python train.py --n_layer=8 --d_model=384 --n_head=4 --n_kv_head=2 --head_dim=96 --d_mlp=768 --vocab_size=8192 --activation="swiglu" --norm="rmsnorm" --norm_place="pre" --norm_eps=1e-05 --positions="rope" --rope_base=10000.0 --rope_fraction=1.0 --qk_norm=false --attn_scale=0.102 --bias="none" --tie_embeddings=false --parallel_block=false --init="normal" --init_std_qkv=0.0264 --init_std_o=0.0 --init_std_up=0.0264 --init_std_down=0.0 --optimizer="adamw" --lr=0.000998 --beta1=0.9 --beta2=0.95 --weight_decay=0.081 --lr_head=0.00456 --grad_clip=1.0 --warmup_steps=245 --schedule="wsd" --decay_fraction=0.359 --decay_shape="linear" --final_lr_fraction=0.0 --batch_tokens=32768 --seq_len=256 --doc_mask=true --train_tokens=298900000 --steps=9122 --dataset="wikipedia_en"
MLP neurons of a small language model. Each row is named by its layer, matrix (gate and up: input weights) and neuron, and shows model dimensions 192-383. Each number is 128 + 24 x the weight over its row's rms, rounded and kept within 0 to 255. Numbers have three digits each. A neuron's up and down rows have the sign that makes its largest values positive.
Before each neuron's rows, "fires after" lists the tokens most often just before its 100 highest values on Wikipedia text that the model never trained on. A number after a token or word is its count.

fires after: "R" 22, " Sch" 12, "S" 11, "le" 6, " Sh" 6, "os" 5
L2.gate708:107155128126125155152163101124105148123159098116086137115145120157154140144137123127126111208119108115127134151191138138123112150148141100170143136119089074120115131137110162105141137130150137166136146083093150105095110104124136113094104129128155132089133107113163167152090157124169146114131122133139081131111092142139112141160113088085142124084136111125110136126105105103086119098135109123108107147103143080142106119140121143113142110153139125149132110138133125127143165162169109144143141142103150153122104137160144111155146140195104134068165110154127116108123093116128125106
L2.up708:167108138128131176161132100134134155106152113141135127116124142101095130115106130132083105157156161147147137112128143093149157115107141104132143140201115107117111155090120117128154194101174085165110101124083113123139124185068082108147101122127135139128112135150115141117130101120186137178134143166119117120158086131144101101128132176107159169109148115138135121107157126106138123094109096168117120109151153127143117108169103145110134156120132151119164148087071128133144137128157118133112146143118183117156141129140137105180136169135117102153157121116114134137118099125144098165

fires after: " " 48, " Ru" 5, "ri" 4
L2.gate720:120077118105101163128120147149139141166093141118141164115119184116112172105119137160089110128172150143144144165149162119166116141152156129129102090129106138107081136096132139099141163127137144161149138134155170149097083146157131115092091123131131135121144104109146149141133119140148129091161149136120057154113124118120144116125122094107111126085150144121083126106070121134131111117134115150107086115109117157102152145153112125153156124152110154111156137140111142104117148169135106121084140107120153136108113164140094134146125132148082177084102110137111178142141115106112127147
L2.up720:129151065062148131105120164131114186132159118118096110121144130140099170138152120129186116120160156147123190167134146135104118151105155131152135107123166132122096154093135144126109130135087126110174128107121122140097135128155115137093145100099132152139148109129150135136137163131093118137119145108136118131138142097132149169133150150112114133109144138161124129171138120142092134125126157078126103137122106139126101122138098168162127115129129139134140182190109126143132115125140088085119127149119144068127143126109141119132130153112132150084127114111174113160144136156092108123

fires after: "C" 26, "com" 13, " C" 8, "Th" 5, " Com" 5
L2.gate122:131115133160164150123106075096127112138129125143131096100104145132139131137123101162155118173167115080110124154120140120142125131145149172119137126140123122122129168134160143100180134102092139127103170120117124137129082133123113120127095129163173092137089105121154092121134127133111108114167119132160162134115137199187078091150113146154133121160118142154140113102122129167116133118140121102123119146112141124102112126169175146139146100175170140089149134132132133093135157120151132137162121137143164116109104133109116126137134120096078135139081150149131133109157145110108101098
L2.up122:131137072141135158114087095159150127175123146152098098113105146149121133144128191134154178132100152128098079154182123121101122159085084135124096142114119104099117098151178142143139093106123097110157113128137136143131113119149131123167130121154131135119127128158103111152103128115130089148138138123121101132157146074131143126144139177101131096130142089099153124131125142101153072150121116147144090134132170141105140131099123095112146180139098147108152110125104121101128113103142090091124115096112110131156139117152146118151123155177092130125166130121077125177128150120107209120

fires after: " D" 22, " Fred" 8, "D" 7, "M" 7, "d" 7, " Len" 4
L2.gate690:146113123117115081135125121126109122150101146129123134144151163125140146109132143106121109151150112155141139167149061127119124190159104108146162127127111144105091102137135135155135142143203136130147133096090174138108088132137127116142126118129160122154134128138137125151109107146155128140136116117104183124128156127114145141153110153117192103090081159129131120125095175173162079154138109104129110170131135124131148129124133151126126085121125100117128173135159147134175182165179164148114126141101126128107154168127144124111155126159111122170090131136107142103136141125097097099
L2.up690:133130131111136154168093117134120154126115167138143147124127175110114127096097150159171136149124110143147132091142128167129138160112143126086109107143125126125139127117093124089121138150124151117075125112110149127080120124134119119080133114096146127115153124184140121129154110118120131087143129078139112151134112132092094106107099103122124119136134138094144107112144140104139124091138120138150124115139167142119157143117157140107119165169141094106130121144129150151178122101178107125148109185137110128137148114121164090156124166097117117093145138114124119182140168127130144117

fires after: "I" 13, " Z" 12, " I" 9, " X" 9, " Su" 7
L2.gate342:096122127132156127113155161132119147148116131081119139128098165173112130138107131141172124107120064134151150139153178136134092139113123093149123149112145106136096104134100115112110101106126150135141148193121126187132180154095086135116136137119110120162104083129115120108139117137122107108144154096108096112132136115105152125126117127099121127106113136134123078184138161144133125107115115130115150155123125077090099138106150134128124123129113166127138138139156101139101132168145154113138085081143141084187111145130164123087087102146142158134147140171124136131127100099147110164
L2.up342:101085135159102163149089131136107128181155108144142118117135131130120159160144112147104133166111122101142093083138115142125114167093114150106121126140140153103115108176173148136153106157123110137124137119136106129106122121099148137147122114099176103119158121094133165141118125136123147104148137091135111157127109142141139103151123145162107134129101151118133105135128146114115153135085140107116117107116118158148116177105125076146075092115094113064106140128147138105101131065166138183162168156141118141168156099100149116153141110145088145116113082120111090112111137131130137115

fires after: "0" 21, "s" 17, "1" 13, "2" 6
L2.gate642:089145130129104145120160085145099116129155131159092150100139126120155164155138134129145120088138102105112152138157122148120086101128120182086151165169144121105110148115144112121085133136168161127152140087095145131104154123163130128096111129185119130163130123116149162157121120132141110142138093167098138133106133106167102122142097101129134156100112149134136107089136117127097101095147126125117121111112119132154103113112142155150137063118142161148141150103112146163101217157146150173154114159142154122093076128122134113108134152165095111108119152141106128123141126133151121132
L2.up642:129076113113078150099152127117149136144100140158079118151116081160105099166116136136141110098082100153150125068143120141128154174131105165108121105136151139097139149120098159127139098128124127098126136133100133097152136151151127108145102112124106088144113127140110136109107114138091144207090150117133163139119149075111127118115139138128149173144163100192125144135132162163140118051111130132094104147123138101127123093111106160133138112097090112162118112118163164154124117124104098084148104169104151082085102154139160117095133132092138136104086141104101116145087154160146108109

fires after: "S" 15, "B" 12, "M" 11, "C" 10, "F" 7, "L" 7
L2.gate519:136138135138143116132069141122137112157093144177122094142152128149134143103119121120131144148140127137081157139161082077103125139177142130119116130147122116117086117164162129128113100151140101137137146102099146136132093135140123129145114132163157130101129099170138129143125124119139125127130101142123167116158161148108128142092118153148171107110151116157175123090092148130129141061130127118116096138077193128157131145117132135124134110146104076122180172084096109146147104145152142162133142114130106143126095132118109202145168124130123124109067114147138156120149109126116142155
L2.up519:118143112143170100120119114110134129130153082154157108136110069156086156154119156147142164148116137119124121157127147147143121094116116168131157099129113125151101189089157110095091098123113131132143181155104117158102130120075156120082121160151128107116111116113097091142137116133135113176142142154117129121135147121124105135143082096082102120126143122168130145127159102115117165135090138134125143152164137127095100129139136080165070180130132123139126133147115112147108116103166134128136086115124126143111098150163134120138179141119149131134106131161147136109138149095110129143

fires after: " Z" 17, "F" 14, "B" 12, " F" 11, " B" 7, "f" 5
L2.gate372:146111140117127109159133118138115135140140124138139198101149177132135151130116113138103156094153146103133144112124123120163158117161165106116105101101136076141145117101111079138126118142144133117148167118093100127131165172117075118143166108109139129136129134122159152130077111096114129103134168138107169130134095106170172108128110146148153159113135098153155138162132117160123122121141105155137138144102162098181118145150196125128128102133132123163171142108062129143118151168125101144125076156163131147140121125115119147127140105111124083132104121130144114135132129119160080134
L2.up372:132115137132149128164123121159126093152102078144103140139134119179107100129121107112118135159151122148120105110147098148068105156139109111100179192141119124110117140100133172105108090115155155124110106115117124125105150082116135122140114141115166155153116154133102155136145111125156151179161145147122151101092156098097112125114127114116152136129069124091146121104120111102129088126107106148142087177111136141132092114154085155144086113145076129113124128146136128140087126127133180124106187151153121148179082089136167135134151132141127128131104118092138103121156120101117160109

fires after: " to" 18, " a" 15, "a" 12, " an" 9, " in" 8
L2.gate494:099155084130137088128113109087116131137137141095152085123115132134125082193128111182157149100108138091104134138143154102125129111114162112115102123113130102146179179119155125082129127152111139123186153114126102164083169124163144082141133142160067148096131132118136136134128127139156120079128091122130156167109133146156126147119098069094120114140104100130111137134107171108140127103112129117118122112161092150119128129140122175155157170125118146128125121157121117117169115129112066123144074125155109170125135150104084144090160131159115121078119131111145140117150140139097146146
L2.up494:119163147156140114145144117101167140139130150133090132125123107105148161120144070185129133143116136136102150127106101086176097085138110120146071126124104120122143121141112146134144158114099108106104071076160116154132119099143130093120077133163151121131192167143162111144104141131089154146098099100166150117098103113103130108140096141143097152114116133095149082171112107121100167129102144123123155094142114124190134104105127158155107124145133130094140133144102127113157149137131133114146131148137147115113149108121132088138105128097120124122153130154117128101147126132124148184

fires after: " F" 28, "f" 16, " Ad" 8, "ub" 5, "b" 4
L2.gate63:139182121158118085166157144175141097108142167133112111127135153092175126128131131112116139136141106144120152126134070108155126123110152073105092134150144092099122154117118106155109146152145135139139130100107125093156102138147158131130167106046149155137172108152125136131137135104122123101146130128145148138158127151151115130096115173134149142096104133111138137152099125086145159108122133111128119160114138094112116114122127118123102092116154130162194101122149115143079150151143133139168112132136156116157136124162109151127100112113129108104088143146090112082111090137134080119
L2.up63:131078164118101125135113153133136173109157111144124131142136149145119128099122121130157110182142140132097096125119116101095110130121151097096125135125120107121164149114139148124101129149142139115125125089153114115145125128169138120142102097151162103114103131109095116158146150126149142160139101102102123118130130123139089138113113135110151161153120138095138141105180092042088143150162123133163130133136152124143125127117119127145131161136136119143163122156147147088120125182139129164126088145162114155098134105131132088160124074127094147135120128112138122132096113140137151135

fires after: "'" 20, "me" 16, " I" 11, "I" 10, " Me" 5
L2.gate640:096154137129133118152107115081129119108125145145111119130129126077083152145121162127155141125102116101122119156102152134128134134121127158065097124135157145155115085104092108132112107151115111162103100131176137127123128108109152140121115142131153101142133077122113130095139181199101150113139129156117142144147120117147174138160101114091116050160108109134121167139126110135169116093110145077128113087132175117140119139141145137113156115139123138138084108160121137120107123111121132107120152068146100093133118145092111148138133116111144140145123165129140146065106122117112109155
L2.up640:098141129141126118099113136170157158153151109128127146115153132136130101120135102169159090082053156115122154086136154149131136147123084136120130092106136081125186102126132156074158148141094152159158110189130094162130181070140114118152139156131108146115117100153077121146080117154109123142118123094170133159097116107116101126141172136135123148104148111127098156139151180117112114141116131099122131135109089128128138140120149147114129132121110150106102110133140134135181089138123159130153099083117146147172152141123128108112137131123126142129190125132149149096122153108164106131

fires after: "ri" 28, "en" 7, "er" 7, "rin" 6, " Cor" 6, "pro" 5
L2.gate435:124127125103132111173134149161126096118192160114149131138151102135121087096164070155130093099144194110134136172160134100141100111091113123092098157101152138144124125151121133143083124113171134136135165080122175133153099132133144128104118117104069124089146139153127187127147130154138121136158096124098123110150096159187116146101125103132106129153093111143120168109105105117116139107106110096132134103176136152130116030089103170145173136095136095116136160130114152110101121163105118121132128153127147101136148120106136125095123106162121187139151134110130129103124166136140087160
L2.up435:148154122133112158148149139121102149132098146115169109132146108119129135130165084118127083129133179171191139124165165125160067107107138158164124133111116158101124133138120152120103159147142104090140119138126169130130146136168110119103156110092110101134119166123147157138121137146131147141135120132096097094161085126126085142120122120121132139125138076143153134146116125134135095143138113118111121141142071122140121104103099085110111150089104127128083187097106126140125161163129059166108128114083131131120107117139158125126137120143126194104155148115136114136113107139136066181

fires after: " the" 48, "1" 27, " The" 13
L2.gate399:189083106074179133163135114125124103144133105150132142126106141087133100126144152122161103139115105140096109080137140128134127127134131136139130133163107134105100133134140107130110145112125131112137113076145132123084142099118150110113110151127118109104136141166119127135128106090171136131117131145130118108131115132117139192128130081141091122183136079129086092097142150156122161124141134117098129127114160131113117123126113108155112152116158140108146141149113113120156134121095119178109155128076134136150089111110121122137108135165109121094112164132142167089148116098117108134
L2.up399:100139064153156190151077137078095087152146152127106138158091095107111140109164147134129132088106188124128088139081109154127170148137099158106131112116129116144173088115112090092142084131113130119160140141140141112169183116167163133142108120143069091132111118158175133159119164122117155105119138136163177104150105132162162146099113105138144136135117109146131142049165118138128082140159145105119140172141180155139103158125139166127152128154109132104133122131079130151107132151129107136139118182113152114112150154130108147120133129151135115137152165138150149132106128115127134112

fires after: "-" 40, "ß" 6, " de" 5, "1" 4
L2.gate205:135162110106103129113137166129133101152154113099138119118138113157103135179156092117091129125134144161110157074157144154151117158094113154128108165130113090132154156086141109124124077122103104137164122103115174134124148137093152115152141110117130150122147110117109107150112131154093147180133140144128146162107131112082145101167119137103154104130081147125086130142092130138097132130126107101123110104139146137129117083138140116143087122137096113114138111163142125113128097136137119170149092106171133090162113145107149109151133103124161131131086124143094130118121111095133169132
L2.up205:139120114150151093162116108122114120100162096118146122126155114135089155120147094104136097129136095123144165157125111051076141107125113154120107139107128104139171068122144149083082149100149116122115096137133132157140115157079097135110122130145168104175140140109124142108137140109153107162146139162131129114140123157121117095153141176115109113148147126148145130137161145124091115128160149156127148125138123128097117135126129128130123134128104116106097167150099112151141121141140136098169137127120130126100135148095134145143118131109081121143175096106122116118142143130145135125

fires after: " Ber" 19, "ber" 10, "br" 9, " F" 7, " Ad" 6
L2.gate107:139165123115101168151103131134129147164141146119135077102104108158140142128154141154157137122135169103062139143124067135145130110157138133135091133115133061117128142126099113125113157134099140131109136149111134105139138146116123118140161120115135114180133132149147166081099115146168075123129136122103117117147148125143121123124106166152179146171121128126162093154115156114111107169134147144118149135154164107199129075098102148118113132137124128150154105069099128100136131164098116163136082098120130105122146150128113100130092116151156120136103119153100121164144161165135145108
L2.up107:132139127163124072149137134150138090151132162100124123156107108100159131116118167118101114139113083119148108160151108131121104136149160088147147163099131142095118118102152136120075147143155161126112134079144154141152075141112149074120163126107137145113149109094115126111113133143115123120155127149110155133142155139145087145132114148105148151127098114151113172125102142126124198109117120134142146151118113126141140129128123124112117126173126144140150154105107093108158120121140125146105124129106158117096137122122116143100127125131151157149153154122172129072134123177140106161

fires after: " Ra" 23, "ra" 14, "a" 8, "ka" 4, "tro" 4, "dra" 4
L2.gate445:111151116114137147124121130106118156133132134136124121129140119099113075121122103145114170095116120117130124115126143103095103115156187135116132137086120141090124115093127129118144162105146153145124170138176077159084134121111122101125094122157096169108124140115136178117146156119149163119153100134117143134155064167132122100094111128105114109143083102142139146133062136097125102128128086119119108102150170160131163143143155151093120146139141088121127124110068068125148116175116139156103117109134195152126115101133104120143154113160111123100151156132110115119118143084125139074
L2.up445:102101088131137157163169112110116174079141102166160140093102119128118117114105155104152135102126104113132172110127120110106121137182110139117151147147162052133175124111131142111166155113113123142104148145134128132094149091118150158109138107116103169065177129116118122133134120106130082133138124124150098149138129100195136168130110100154108149143123113108156096129124118097131113120140130137118140145127122147172112093131131103130163133151131132164131132114114163109073131137164128118132142136088111200147128118109163125134130147152126108144117101122095132119121169088115149109

fires after: " " 84
L2.gate277:128108105111140128160137104127097127106087133112168155149156159107133120139144114113131116104106124120138143138159126101142114089130130134076089101160159129128148150109137107156143125130132117105149182079130103169092149164119129100103099130180120141126128095151137128164114129118181124095140112150140162134113074127106118123110076110108131105164106126122161117107109149139149168125137075097125110118130146127111151122162136075181177142167140136133151089141156136115137144162120105111108105133132112169071130143124126138121104113106127105078130131123108158143120126133099092137
L2.up277:135118131165159146125115145099142128125144149110102125158171141114086123093155117155142132114107115146142174068124151126107111135079086145096097095106132141136142150127130121142136131157135106131157131117130138168134065159117131102120161139104145119140166092105130118189099114136118113130122128123115096090147139104143120157164182111109123143137108106147130196148149131126126128162134115112166122119162141149095111126144136104125098108140112129128068137128157134110118154109126121114127069141093119092113157139139131126137176081145147199109084132127099174142114142126106118147

fires after: " K" 17, " as" 9, " Ko" 8, "K" 6, " Z" 6, " Sch" 5
L2.gate704:071098142172149141079118126096137132142125150150096176145124100144113152120093141129139089111142134127130121155135145122126077110177094124122169133137152086084095123138118129138143119100150178125076149163107097160126167137132151123083115138151130105100164117109092147108113125160150143115190095149123110153140173136131116104105080119115113095078141124168122107126122134138147104099132113105124105110130141105120127145121140123153095121176151144125131163120119109145105147154157127110124130109138120123129106106117131132151126095123105122133117147143140119166145110136155143123
L2.up704:123099145148121090089129134162129083124152088129083153146142152109134126172175120114119170164133104159115103187117131162121157121147145183155122117129125126112121137099107148103131123109154149165123117111098131141151129126142138113133139123123082103094144141098132167083092158173134162156152164153114126124097080089111146130088088124118149115116092093127124108131119111123125111156097107148136151097132158118135139054147130077181113116125116113144119097113141134127133160134067156150133107106148122165109120130135125104149130108121123126158097101120140103161149110114151163157

fires after: "t" 17, "ul" 10, "d" 9, "ent" 8, "n" 8, "it" 5
L2.gate655:102136117115150150082140119110111165076108157132136076152155135120176117130108105143134146128112090117137091103138109156154090090145144139116115124100138136121126104153146162156133129133170194130129164102098154144155113100152121120118136115112140121136107103112134146155156105154110156112151086155142109129086156135153132151132130097112144123106150126106101117143127106168145124161132103116137107131110195131114113156148129137119152109110149117138106138156124126160144127125118058107101133165165165131144140131148129094099172169129142141107163114166137161153136143173110143125
L2.up655:133140133139096110100128121167131095118149123126178146128155110149157110126117151129167115126093148121104119158161068157149138103186078146153137134081106146116151140075118142126113160144141099114127137084130155079095148104165103158127163160121125144148134171132147157161110121116074148150120149082121130116147120112124136154116125169107127147106138093140117080143154133162114153121104133125117145132126111136140128133122071186137073092130160165109137151120092152081148162126146146127136114138186118104049102098129126118135080115187104127096113148111159089144158138140135120100

fires after: " " 100
L2.gate644:111155112111160081119181119141091103118132127092144133116133146098126110120182139132120112149124153138101148151132157140121144108109167158143078103132127128131086145087146079101128130193149103097100109123132159122112100114127158127088110134133166102140184122134153133127110116123111146121142125133118095143177091126174124110095152103085126132132130149152144132143125113152109166121126114128102130174151125138133162134105111137145161140146191095126122071132119094131103131142135119120093130123122107094116088109122062145133135130117094138117117139189125149093113100135156105111
L2.up644:116147117129164121178146083085131127124137088105147112181136089147169139129128132117164147170161085100123115091149165062102147104089130137132155129145139118144139098124100100115125137122114160106111135103113133111084158138123121122142125153148156122099107111121137121191127109128129188100130117162154130183135105176119140087148134100137082121158136148122139100117152088106114169133156122144128123115080096110132092182083122149120143108136155123183151134122108121153139091153103108094110126135115121097113142187136113125101163155130137149071102110126120106124136147132113120151

fires after: " " 36, "C" 11, "ic" 5, " C" 4
L2.gate176:180128119101169117124117164095137101073129161135137116121089193124137139123106152134174134139116101117126108146135112123114118133135129163144123118135123138089125160121159122096104102124143178077132185149117113115095148165121087098103127137148125124138159087104135103136117179151115110157100122122094149141136124132111109149200124118148135147121143103178136141145171126154130112096129134100146125124099125127168128132117131139134142097171141131129175127164185154149165130144116112108098094149089121130116163137138142117120131079091141111165095163123085152120095139110117102139
L2.up176:167104122116123109153119135097149112129121138122082190137146129135162157126110153121085110117079137166115133096132116091137106126111098114140109099114095149082133143116127151140049096106147110134120116099134129125122127108114155126132084152144129061130151167105120120166100104111126080129148112146104099175141121129078148106139152135109092086151127078131135142118114129116155098152153126108112118160121175133157136132118148152166148117116101141133157138170131122139125115125116139148183110135127109121111128146131115132121145126140130139106109146114111141062139169150139141107

fires after: " re" 18, " Un" 14, " de" 11, "1" 9, "0" 9, "–" 9
L2.gate163:091156130112122131131117183076128123156149108122094122108139164081127128159149117132100118129106111094114169132135110096120163148109174095150075160088107131169122156112155102144178157142158144169164119101080148097128117119140120155172098115115161133059138118167148138151117152120120143140144126137132127117119129173142112137098170117105182099120167084113086139114110171129120143122139117113118116090127150149141129113153176134184131120141169121100117130136110099140115142108147146117142125159143157110137160152125100126141148167075119126145120124109090161127168171143127126129
L2.up163:131091135123145099125110111178163112142075158126168165133085130125073111142121134129152113094164133115104150161166101131128145126121100164107131131122115120147128092122093136089131158188126107169153078134111156155081127133130132166117108127088154189112141136152144152108128166090169093079152128104127119123143113154115124163116111107109101159138089114111126115118114110159088088092157106172123096121080128119086107122129129111111112164090092150124102160108164151130140124111117109154104142130165162124135124127107123142154131127103113129104146084132092118124133151169111129160

fires after: "R" 14, " H" 13, " Ra" 10, "a" 9, " Ha" 9
L2.gate75:119188152151108156120128130136113137155160100119129157131180162116155136142114152101154138140173096097117158134137151101117107119163129155155134156148126108187086150124169095125176140122151155153169163107121101108120139077108111123143126178126126161128158142135153192114081107114122145122148094170129085156131139153156151101113092099117141146094134153132127093145070088148119107130103097137136099114090126124125110090157115139140147059158159126113130083121141136182165155112169176146132157141142159139144102121145117122149060177138133097135134120143146134145144081107129137107
L2.up75:174151129100104113151150117105057163148161128171128138161159159131101136145140164144144167135166106140100158109116133136153175132144158119145125151137131137163135078082133113189126090130141135173172132143133105110128113151127114148146089169147091118136126169118154134134115144108127115142130130083129161144108062147156119106151128139148157136097110152129149132080144083076100138142170129125110159119131119111133106167138132127077146142104166108131116108120140115164137121123147117092125126157102130123142151122126113117172093131118094085148131112147147150111142091116145159100

fires after: " the" 18, " B" 17, " T" 8, "n" 7, "ed" 5, "t" 4
L2.gate297:162138177092163134112111117096067150173123089150134139119085170108163151111111123177145111118101132132131121104129089120137148108093138158123154170126113151092103113148198104098140112166125114117103087109141101147122123119111129136127141131127159142102135156178089110104158099187133090139124159138118151122099125131135087134144070125152137122120101152150113113127114143111115103139126122136076134105166145155138124116158135108134132151123110121168117117141112105134115141131133119139149124164062141126122119146118182124102124127098093161111159149093188116113133124151132137094
L2.up297:166139129155089113117150102126110083177125128112110138084151151151148115130134104152133147090107151137112128167137107167147086106153145107160133109089144128155117124107113097100155189146122103161114099122124106117158115098095126106120148126131115077143086098103103132130149176126154145088142081149151133181108142120133162110117140157097145123094090167183148119090086164163166115118152146138145144120110134099142097148151137127132138115152115152095130086104123106127118156141131156167130126154118091163101122114121132094147089107138071104121164157143160143143142143101169130100

fires after: "K" 15, " D" 12, " Sand" 11, "T" 9, " K" 8, " Hand" 6
L2.gate595:112150091110101125066063113149166146120114108132093153109151138131130119110101165103130135134121102154117147126117146116172145160125122154147148124109145141118120135115116146124161092124118106141121130192160080163133162139136097123088147155119118115126108119094144160116126138150121123141137138114160154113085135146110147148140120131095163129101129153192133183126133082120161165140131146119128105141099153146115106140100144133135097147112070153138129120112146131147125094112130144100136140108155104143107143131158144111168129152147172163117132163060138136076139138119113141113
L2.up595:133144148116154127101180149137151120157119142189122163085103173132104109155135170094128154154122106147111151139114084114140129129137172124190128120119105139161076106118135136131154080166129136160112119102158104132115133093167127164065107157139148117102094113142155155147103162106136131118135112144109123099115127144115110120161113124158144058098102146108070120141126150125168136131119111122096135135092126121130162128138134132144136101156134096086141118104143092145138115103107147122122123131166100123099133125117108135121134121144097113115094130150130142103146120128124077089

fires after: " P" 20, " " 12, " B" 11, " S" 11, "P" 10, " C" 6
L2.gate285:134132098140110077134156102139104103160137117148140119090118145165122147153122117148155099141129143136093147166142097143144128078121110145105123088149136131108125127146172157154105101175142116122130132133117128134091144122145148127113125149134123114133163117143119140150109122170116098081120103145144136156125109124125134131134157154118147143132093110122139158122126167112132075114142083079125109127116161120183114189142115156136152132173119079121165146128103104113143167094143134126118126144113139149149136133114103131125142119137089128143160127142147141137124183124121138120
L2.up285:122107133101119096164130099129109154119132160094145139127119125107172098118183124121104127095159124168131114133146114143132158121122117150128144108123109139134113104078123107146135069084124120099150157105101121102140141127152103148115122167146102119155105126104160166119094094114117089167154155093119155124112121096144111131128116148111149120128119132149134143152148096162153148118159116089094132110122090129151154084147120161137134145104163128087184119141080117110132142096106129155070136157115132102085139145140119082132145117088139150152104162115109113135167167132147116129

fires after: " Co" 22, " co" 21, " c" 17, "c" 10, " Al" 7
L2.gate34:164151118134083129184139154120111102122154144102138113096122121099150146138141122128112146105092108147064144122135086088155123133127141088129104156134153120106141104108137118150103129154138086129165121075104114096151158114097143132126151143100132124121130155134119136130117127139132095105167099124093129131132096126151119123141093169129146108147114078113121085117101129132080079170148070091126133129118124121142122115089097111174149123151168110115157116127128131112109130177126116123146109172093156117151160117091131132131121103124085128124076114132144129076162132143149128174
L2.up34:152120093143134102130114098127118148119118135143132134126126129132184123093129157112161138146138091139112117111152138104139141152100118134113129136127097128129114146079143125143131118122146103134140152147099105128164119165068128122132169093108155110088095115141191112164123144129158102161114150148160158136142132152131114115123118172136139141167114102134170098125119113141104127149153147129151127128138149133106133122110110108116129136130133142136150157158140127097125130151104130096110154127090107121151163122134151099163126085152148126127129135115149119091090094112145167125

fires after: " S" 16, "ra" 14, "s" 12, " Ra" 11, "S" 6, " Ma" 5
L2.gate146:116075135105097173147125092151123127125141110127144142139154148094110148110123120182102108081181138152108119113118126135091126091120130170132149159149127122164140097143172109126127126119132097136104142127138151148092128112125124125161104140151126124126152136104122165112145142145131145130149125146133133163088093086097104114106139148114158150100123149120158107077100129104127113154157158142137099125120131156172137088153152122144110141130111147122134162121147127159135166157174121170122128188099157127126082096142161148092124139162140106123125118116076137098100165080108118146
L2.up146:086074151116129155168121136130100136174134110125165136120139109135120102096149118136110107111119153128146195162097140096163129123163133135115131155122140121156116109123140123107133122120182118143142123165130182135066135066135125142120134131132109110143149125152110166154172151132142066114143112129130130139082097144132133111103114101105136108092111175118156162158137144154122103106146125124114151099132159149123144146118146112134090151110178157088085153122080172127136169146142077134127172167151103168131108151114135147131131164140128122104135119183120099123136120169130169205

fires after: " St" 24, "w" 8, " Sch" 7, "F" 5, "S" 4, "d" 4
L2.gate255:148139124167138132122148115121105107131104109123172131153117083154160123140142160053133095173142102134131171131154050120113106135109159115084162181126121091093130136136127128142135129146146098142091156112123163115152102118153115141141118117123096091118108125142174126102128137127129108143139130126110132119157109123147143122121139109131163082149133170137125139123101104104123086178120083172106077151109143115122134107119125144099129098164139179134159093169112163137122145132146125134138133147109137090157103115127109156138119111146104173142144120107136110130146116135115104127
L2.up255:138136116150122085158162171111096137125120090103096099118135099136098159116158108147131077152097163132140114112123125125100136106123096092119122145145066151120123108136169077154098089139122113131138122107079122114102173146135105118098135119123134101156135118110144075135153118129128124171128133084107149094113113186162135154147123159102173133092129119154133084164150121114115080170153135134124167142132104094140097149135183178140120105169141121065182149174095091150117127141161177134156154125135120112128145174180156126139123156074160160149201127147126124116126137122132117086

fires after: " " 47, "–" 24, " (" 10, "-" 10
L2.gate390:130079096131144081146172136091149093166117133113090141122151149112108106163095146159161126125149105114072093099096143114108151077105105105113123133151134119109095092130137099108122122118122140138097119079137141155099145120098144120137160148124137105116108102091129140108134140123084146100148136156130145086169147099120100092126112123128131118136165106104143123128118142060127112094095087099073108129152131100140150114205105176157152101118113097133118104147101118128124162129118118138105107127159134116115131096132139148156128114095165138174119116161096148106154154103132106131
L2.up390:131089127142096097113159137155125130140121156096133154204143127148121126107106108097139175104114084130100116129151122124145154135110153112141096097129119138168143132114163106100114160162115133154111149114152142167160133172120145106106126084136124131124141125124119104118128131093123129082139159102078098139138128157106142090117117122140167147155126123086118148109122109141113096139110129074087105127141113139146139118142088127153147140136102099183129116163128060108104115120089091109143132114147134116113134105188136158128169074110158129159093126128108111131087138105136128114

fires after: " " 34, " O" 10, " W" 8, " do" 7, " Ho" 7, " de" 5
L2.gate495:163125112150175090123124160116118149118118108125094101120099151075136141158135142161145130137083130138112154169113180110145154120079114153118061157110114107112101151084138086103149069124109113108138136133119142136073123105098137090158130172110112125125104122134105107112135141082120119094168152138148148114062127130159124127172140087110112126118130147106086106113138126143098129126142104139116107115137125111122125135150168122106162108107171154093124116158152091138156145129134113106101080128113127158124141133118125093122124128117114167108113112095117149085152160135110150133
L2.up495:159143112111117119120123147122131107156137114120117019148126133114117129155116109090116159127155087171130127110108108114170138116097118123110144116105101130105119147121132136120136148103126088139102105115123139115125088132123138114126121123082106146081130072070127138106147119160163144114139136114116140105131130120120118180156166136091118122159113129152124153118106105129114127148193122151126117115141138140081123110110136119118122151151106124154117112120109159140099153129156127104099129102096125124089132123139126071142143114132116142122135161118124134059128171122105089098

fires after: " in" 14, "in" 14, "a" 11, "ma" 9, " In" 7, " Ma" 6
L2.gate73:134086103145105096149082099107104162116132094115155120118110134102111082162131109174109147108124101109120177140162131088134095097114130121137088150098127106135112120157126113115105123202124130118167150119116179193139186136108088119122117129131141139145146130126106155142129178102153122110127124124124188123131142143123177129133127126136123133140149153110109109107109162134132126097112146128123106116114133128136111137129122111128137115075089147122131121165111139122092141135147072122127171186157149154146150164121103149149107092100101124107158150160156109148145093139108126190
L2.up73:166123058113110137109126126119107146137082159139127143114147115149136124151126122155131126152135156101148192135133086152115130139110124126099113107093133104163128115124143118160101127154153125138151120145142134153137146089089110131142163157131111130129146155124126118120148100136101116151130148137110078140096111114135133147181133140134101146107097147112113111115123133136109122172127122112157136098122136145140118106118102129119122150115156138123149123153136135108128146125127082154184102106138120138137132113115142155171123072188095127090158095138112150170124107060117100131